Part of a small language model's weights.
Size: 26 layers, width 192, 3 heads of 64 (1 for keys and values).
Architecture: RMSNorm before each block, biases on query, key and value, untied embeddings, normalized queries and keys, attention and MLP in parallel.
MLP neurons of a small language model. Each row is named by its layer, matrix (gate and up: input weights; down: output weights) and neuron, and shows model dimensions 32-159. Each number is 128 + 32 x the weight over its row's rms, rounded and kept within 0 to 255. Numbers have three digits each. A neuron's up and down rows have the sign that makes its largest values positive.
After each neuron's rows, "fires in" lists the words (lower case) most often at its 100 highest values on Wikipedia text that the model never trained on.

L9.gate414:150113146203207147118042113116125165162134182125172162217118157120101073140132167077144101182120204140113104095156117134133143133124182007120166136068126127165116142192176133130083097144117125108100136108091122116205147152096135149106137115101122124127183148161154070147086105185080111120127139145156101134078095154192091128146133053104119153082129119157106132155118151124159092118095
L9.up414:205157142173145161129097120124092146089161117125158100156088127081044146172164136114096130161171173111131106131101165139132152111120149146095155200120194116129157134144079102102122086121120158108135136144108083176108147109121182160081166107124127120160109130105140144112161127095102036108121169090166124097188130089078148088132117126103111167059091091165138159084089153181151107161106
L9.down414:167147120119082115108173149153119154131144097138097145153115097091167133177153131130133157170109071097202128139132108136075146021117197131073127112116117112131151126123108127186177195115133157107119129184121125130146068175137143172065160170072096144092088099114105122107152131121160085148101176118119106127176131099127135092128107101149178147178157139095147154148107088114119110159156
fires in: "the", "its", "then", "they", "champion"

L3.gate218:192155188120134093116110157108181128091149169100079128198148192205088109119058135091148121159105153165142131112156109088088133143168126078162123181122133095092118114144119112141138092088074117080101056169151134141089132137076138092129080104126150144091112105163170159128119189166139184141103092124113159108100096128085125124156147081109098109153118076101148125195145126180157152173097
L3.up218:126093102161078142113066162161129126107141146079118074079164201126059123125129074071175116157098095118103139100133150130133130105079086125169173151203111155179102149146149145138067132118143109133127072155153128132096129157141164122134136179152114112158121169196150146132080097087139115131072114136115149101138099160057139143101224096106120168117153117083077180166110123179109090131079
L3.down218:132146118102058104161118191155070175141140111093146149127152108150078096176151107139179191131093099149077126107102110157110126159124106160134143111094095118106093128125108097189166114131081160150190123188120079112114146112098211088145130140162099108114130118131093133125097123108150088146153143104073128104154108176105145138187142111106114154102174045078152155109114131120114171135147
fires in: "also", "all", "allow", "album", "albums"

L9.gate771:126145157104157161116073115095149141084171126158142163111132153119098097142183171101097137159122156144187103035155044119124169150113123130080107121121093155117083166126135127136088127147099124153109160113085144199116129144113102135173144122141094166135124177083141114142159087171150130142105234114133118158158131126086115107138107117140142141127126211143067170094108184140143093188140
L9.up771:069155154131132121135116150110127121108143164107093147177095121147079106098116136083169176113089071117132140145097125118163195124097063112147158081071104071199124171107104112155125074109160161142112135111091158142154066182108191053107138117101143185131097125139097103158140085137111140117143137129066127086086070123139117141187156120053125177150137132149177125082100083145158116140084
L9.down771:133132191138177134162114122127146134128115147131198143103114085099139119051166101114060118123131137131100165187089122147109110185138106164073140151101136138155049067122129068128125135151150126118157100164153092136179074148127127123084129117103091122055099154112161117116061174164066159118068173109137150096094120124158140107098153126078103118087114130087154107144115096151140179143155
fires in: "its", "his", "national", "itself"

L21.gate777:148144179159153112083128122109098174213131140124147101119189119152155111087161130176110091119101180149109104150169097120108169103087158075114114128115105181155109162115134129161144112176148144117083136126095144155117128118165111110094188162139035115149203121105070145143128135088114134112125045104161155095137164159055139092122123121127167176097099126147132168116135196131177150196165
L21.up777:071145145116123187141118151127123153154152052135192076119111104172094130111116124178138126093095158169152140116090116148110139126156133111081077114106149188148122126145065089179088096110143064079154097069114141127162097137120139134160177183156107174090186180088124165118082177083147114157135121096107143104166138135093117109108139113075118142148082137195131123149120188089125172150154
L21.down777:164104037120120135119136106151136091119172083116114117158125128179092188214110089078170116095140129062161182099110109171118111092172112207116160089157101109116125094129121056113139133150073137154173108117164143166206111141100147090151099132181155103076092144079158110102059105143123132123120178135130131088112119116144135166141122178151102127137163194163099125123099121136110121134110
fires in: "by", "from", "of", "to", "and", "with"

L11.gate940:148149094154133069140151114138098140099131099155096188196088126110108114105148127122051089117130089180120086102148092112120108167124119129093110158094143144179086129112137097131135167113143123121149150172093195090158168167135125090186163103118098064154111140075146097118144082127056123113079113137114066128104151078092138129148152084166114124152135134148095166125151139146155109190200
L11.up940:127106122124154144170107160201108179076072079171132149112069076159055131100114190090178097182108075182104145111133076161180155145137117098089151073139163117129148127131100167113150115120123198134135130102109127105117149164163148078093163140120141106149119149171154102076097098145092080108157046129113142116106068116126106122143083132085145155178097176138135164154091087123165213145129
L11.down940:072121116087160131135066165084065158097187102148123125140150132149163099105159178110124060129132131115134103130112108087116117139073095131084099153129110104131107101135111147044120125145179120159145096130147139203173103149103163163135181068143122094138106176123164170147159117113081145121133156087067147106113186193118086133111143138131144128194139094100130120173089170148114093195158
fires in: "its", "itself", "heraldic", "news", "ncaa", "gnatusuchus"

L14.gate722:100143097101142127126148118152159117134122158138177167075147086138145152083137178172077147113101065155116213114186046109107108140138148135086101139090179144136105125135174152137120184106102090047097101149161166155080165071110158132136143099147138118120175159166075136092138093122111121101117110162140138149147166158121167155141173149117111184155072125107172142092062219148137073151159
L14.up722:090120170123130234099111126142138124160147165121134090088119161144112039170069159124117187124122136146187131129122115172139126086148151142107131138035140154095104170070110141167139116138135065125168119152134109101133099154084137110118141148141171128148189172134100168122181136115149118117156141140191156118103113144110107137118102102136112189107118087125156143055050185150232097116131
L14.down722:126125044163143134136171091111104137100074072094153106102122085157146172185168175191138072159141154103130126109107135142090160150129138081108161111152138122089162140105095144091152133128143087169106164085115135110179113154170143055138135116155173162123122146071117197140138110154133138144131123134167125133122171125167102107096115111191206081119102151174110130100096151115114126140159
fires in: "to", "with", "way", "managed"

L13.gate926:121151143126158151117165037109097120190162175144075132099145108143144128081170114120136066152112173090077160118166095108085104118145153183107093127084137143145144121163189165145113151135146095151117103184152186166148123161129102081114048159139129128162217166193097124131103058166148145166155170148120138205099070138089108166159117162126140089117130144148137095147161187191137148116138
L13.up926:184117159150078106108119086158129165128111169101094114098131198120085184127112106129152082166137073191057127177094166128147130120125136141133108079161183068143100104109157101120084126099143118140113128077160146079064106140133156170135176119115090107187151089145119189078160170090161112135094102123183123126163174153127151145160114123128133108165116094175087188137130169169151109120180
L13.down926:137087112116124101156104142132106141067177082152131112174098106136144128105155151111171166115124142181093138207157125169144145207115143148120097135158132133111099122153111105154111082099046210079160143131069082091148131145147137115135080165097106075130131161126113061075108126103094092148126133104068095091165204132158144096158143139111139165170143095093120129172135084092148145111148
fires in: "area", "party", "music", "album", "albums", "site"

L9.gate583:126143104113208112125116099109088142173136124164067138131093103092107101086172155087160104153197146164159107116148113079130135152085139086114159123109122161104098114153118076123134187132100137144129107125130182105184153120172102150072103142130122072149131154102096159087162093141123155139113152142086176130130132129113159152175188100107135243081101106145168138095118161132131135160159
L9.up583:180086151119131119081084109163121144131135112121157095126116148142148132130113148119102078069150155116134123105112169141163095158124117075117049104081118115194126116107139120159128125135192099122098114082096129138107123181072151092116119152083160098139100158146132079156116113162123134114121109106203068126128081060205111132135169139134134108089103123132121160140143132135160134167155
L9.down583:108144145120123141147121121149129135124148153120113082083088084152117085149167121125158102151127045109150151098162140108106118078086070078138121127116089088153180118147108107117195126105170131126108135139089156163165142130149130121160077103095178149100081117097189107150109126116123111101196101131137150118190162087140155142124150122165152146141117132095121118120120149154179138162153
fires in: "its", "northern", "the", "itself", "southern"

L21.gate493:137091097117100137157121082132107153220122160139167124080134130084161064127144131156117106185139149080091160137228106107119154143135195154140108097116123132145121121190133082123099175207130060162163146117115120154109135133084143114078131124128102063170120177094158113097108108144126061118128115151179128136137033136116186089136118104104097108106104180159125134121125142121192092163060
L21.up493:158173127117154164180148185101090244158144102120187154133126099046161108153133164178127111129102138133147130114156091117097094113153105199089101132123082121116085118147102145176136148128151123126126144119122137129038157065101109136099188121125141184115127110130077110090133156105116087120076171104084125043120150077140078163174102115141119152169110052156125137129127119174119147102147
L21.down493:129089168110162135112096131161151054128147123161082162185118129078176107116156124075119182127104127171168143109121135102089201104164065097063123173145177200059120118139129147172168108117101131133126114174127115069157106088132149135136102159107122105111117141110160167152065111116071162131079166115125153129149105056117165091142164114143131118095041128131209121154078095105138131149153
fires in: "the", "their", "his", "then", "s", "goals"

L13.gate525:175165171116150175108032124129142098138149117146120127165089158176173140106155143111121077138071149145125099074123059137067141113093134150117138159119123149061055137165146076158120113154124109128113150074153112133100142195152086136107147109111091130130144120122052137108134191172123103137074092158184153099121142146079092122135173126051118128172133094168133093127101155145179131120143
L13.up525:175124149181103157087106155139126136157173070098119139108139154141171156091139102150138176089168112155126174179143140144066035126084179134150154087167067104115140113142165075191125174122109115151131117113144115118176107084148142116115139159095163122093205141096060165128107102199114171118109122088113141140154106163084164113108148187071107171130107116205087118130150122131135171123153
L13.down525:080141155095108117102089158184080125119099089185109185116191105116082095126152141150159143119171125117125087205103159158061080057136120137110091152125176128112101140172088101140196160114110156110097117128105157095114171150170116148099160189144129104094085163083121178125167136163162124153123168112174116111070151146158128084138116101099088140167187192112156147090075168101099115136179
fires in: "from", "between", "around", "of"

L13.gate827:193105122153174155101159037126131107100092117096097181115101121115076129123172179163057075167131138138163178117140115087119196100145139132104126123126142049076137148118132116147116156158177084135151100079073095140102177160130115104086126163121108096180144115143127156124078116152094171103132152095072115088183115091152174110111148102101083119080131134062129080103104143122073132130173
L13.up827:147053151159137079231143091104082091150133121096135150118124161160098133182205120123066133162172130110135144111152123117071148152113112114156161079128176177053129101148194154164150156135141121162186109172069130131121162120122156100123135094165117110089089144096136105167162153169147116110100095105115132079100140170160130117191222083118156145120156104131146133142074072202123120132122
L13.down827:124141175126124082106132145130135115077100124150139137064158109118080159139151137099176097148118148141155133152159110079092134091125084126145182176142093196088091129181142122148173136139111189154160156137107192153104148094138131068113126087162134176065146176138124145125175125123067133229095132066169140126129179101115114133111099110095138154203193136192178162160133140128125120153198
fires in: "former", "northern", "southern", "this", "in", "summer"

L5.gate704:160157112160158110162096152136103108151138099150105137123098091112142151108121111164030123118130080107083168178170109176133154166113062107138123168157192117180145154187139156147124166156111113152114142115155118178115064152073163125133154097167110139139123115140171159091154102193122153110180154139138096138120123151109165132134127124105170114118064123138146146138126134118064213090117
L5.up704:105159087142187064135100087110160151179159175129104105140089124131152092138154161131097120118126090119073122083127165114108183150142113125150107114147120181140109136153157096162127127195128137155174104115140167145126125142042124088135118140158140098116091136130162130130126162118142178108206118126124175077073202127115082087144202142122161137065147099160141123139137147114066073099138
L5.down704:157124132092111091135128117121156064063134086123122159150154143137111124118187174123148155102098092108124119124093113157168091129172088094155178150155120116107128151109112121137147163152158155111071109156120126143129114167137166117113146118169159174101170088098082174076168113181144129164118098153056146164177112073093154127057113116123184153161156115126155142165074168147151184144150
fires in: "district", "while", "western", "democratic", "northern", "southern"

L9.gate424:205142124143179116091120148109110134143129134050166154169160151130094153093131092122159144113138126117144143189160112103115110150134098104136095110108143102139117125126149107123145160102109079078138112144150127111166158193198109080105164125110103209118135175078098165149127092131106110165179132202101129115185125105176113100164145125164193080137085117115127090143090192150149158127122
L9.up424:131117156181121117123097103090164099136170087138141090113140113120098087139129120090144113156084084101158062111127145118157122114151108073159129174151108100114160152137152120036121152174078189163100119056098085149085148180147108111120130104115111134136179109145133059154126080093075135176107139135140102096107201161138134111170173117105220123149133092154145126118133103180069141085141
L9.down424:130084107112069090102090062057165158179108149141077075166105076103106147092124095066185126117167117124136130149132174159161100165125112090194157140110115163117096121123178158168127160155122149143195126138108147162118136076195100085107190136070150093122117133113112109145123093113088159156160153185128093138115162152087140079170175103128182115143104170123118125141133156135136097136149
fires in: "later", "early", "late", "research", "march", "june"

L9.gate358:134118125133142105121079068134104113133135071156171158184072111139149146137122188160115148115127165140057061135141130154078157092157123101152119097142124139121149125198146115123106130164154086090208102108091131125143136134150161101121079049087136103173128149170071112119120137141100109153108122115101106137140098113138099114135140089118112123141094084126150156090104138133186164162072
L9.up358:151144108105148167061092123150078113161133072154179130132147142152115152147204165148123132141161116073067090114119113122137120118136175132167127118148146128150162187103111087119124155109146090100186088177158121163107106129154138118079163055113169131127139149204067126125150104153147143086148062102077151123142101110126143055120194116174175063167095150097135133103125130133149123136080
L9.down358:156125158090175169100129123213121137075168092133124101077143127110122152141136130147124151150125139135128125108089079134130063224091161155067123149108127105124103151109144164116157128117166151132076102138128157110147140159096179151171171138117105175139170120100147156111153077163140158156046163075111115097126159163094074055127132161139131141157034124104115130123126128165140080106175
fires in: "its", "up", "itself", "sports", "motorsports", "athletics"

L21.gate865:099205173149186133115043145191133158183108154124083102156096144128103123123128091080099124082124095172185128167088125115047140103126131109130110096124095112112128111121146158101143134100182092152169159151147146130177124158160174099126131113061103140123148131098112098127107124140105111110116124113092161149126088119111090130144164131167116224129141133074131173125109187156155132187059
L21.up865:149120111155135119122106139142121176129145117154120150149135165177128159173162120117132195169151148102121155140082184096119143131099114135134110083154108133140106163089061160131133072108133196151165115062165135140086074133194139188135153112115137137227111172129163083067126125097141127147088109112123141170149105149129157174096062156129188152120125092175159144182079038117110126129053
L21.down865:115153150158177111228102081119041173149123104133058130137138135119131109099124153080106084140141173135088145063140116133158118110136086172109118150165134204112104144109102123156176114120136069152100104185076045145089101139135109162128137138109167107103113111186142203170107066143126083140157128142124087105143141106070075039133169173181153110152143091149159122113143107132143099084078
fires in: "his", "its", "itself", "their", "the"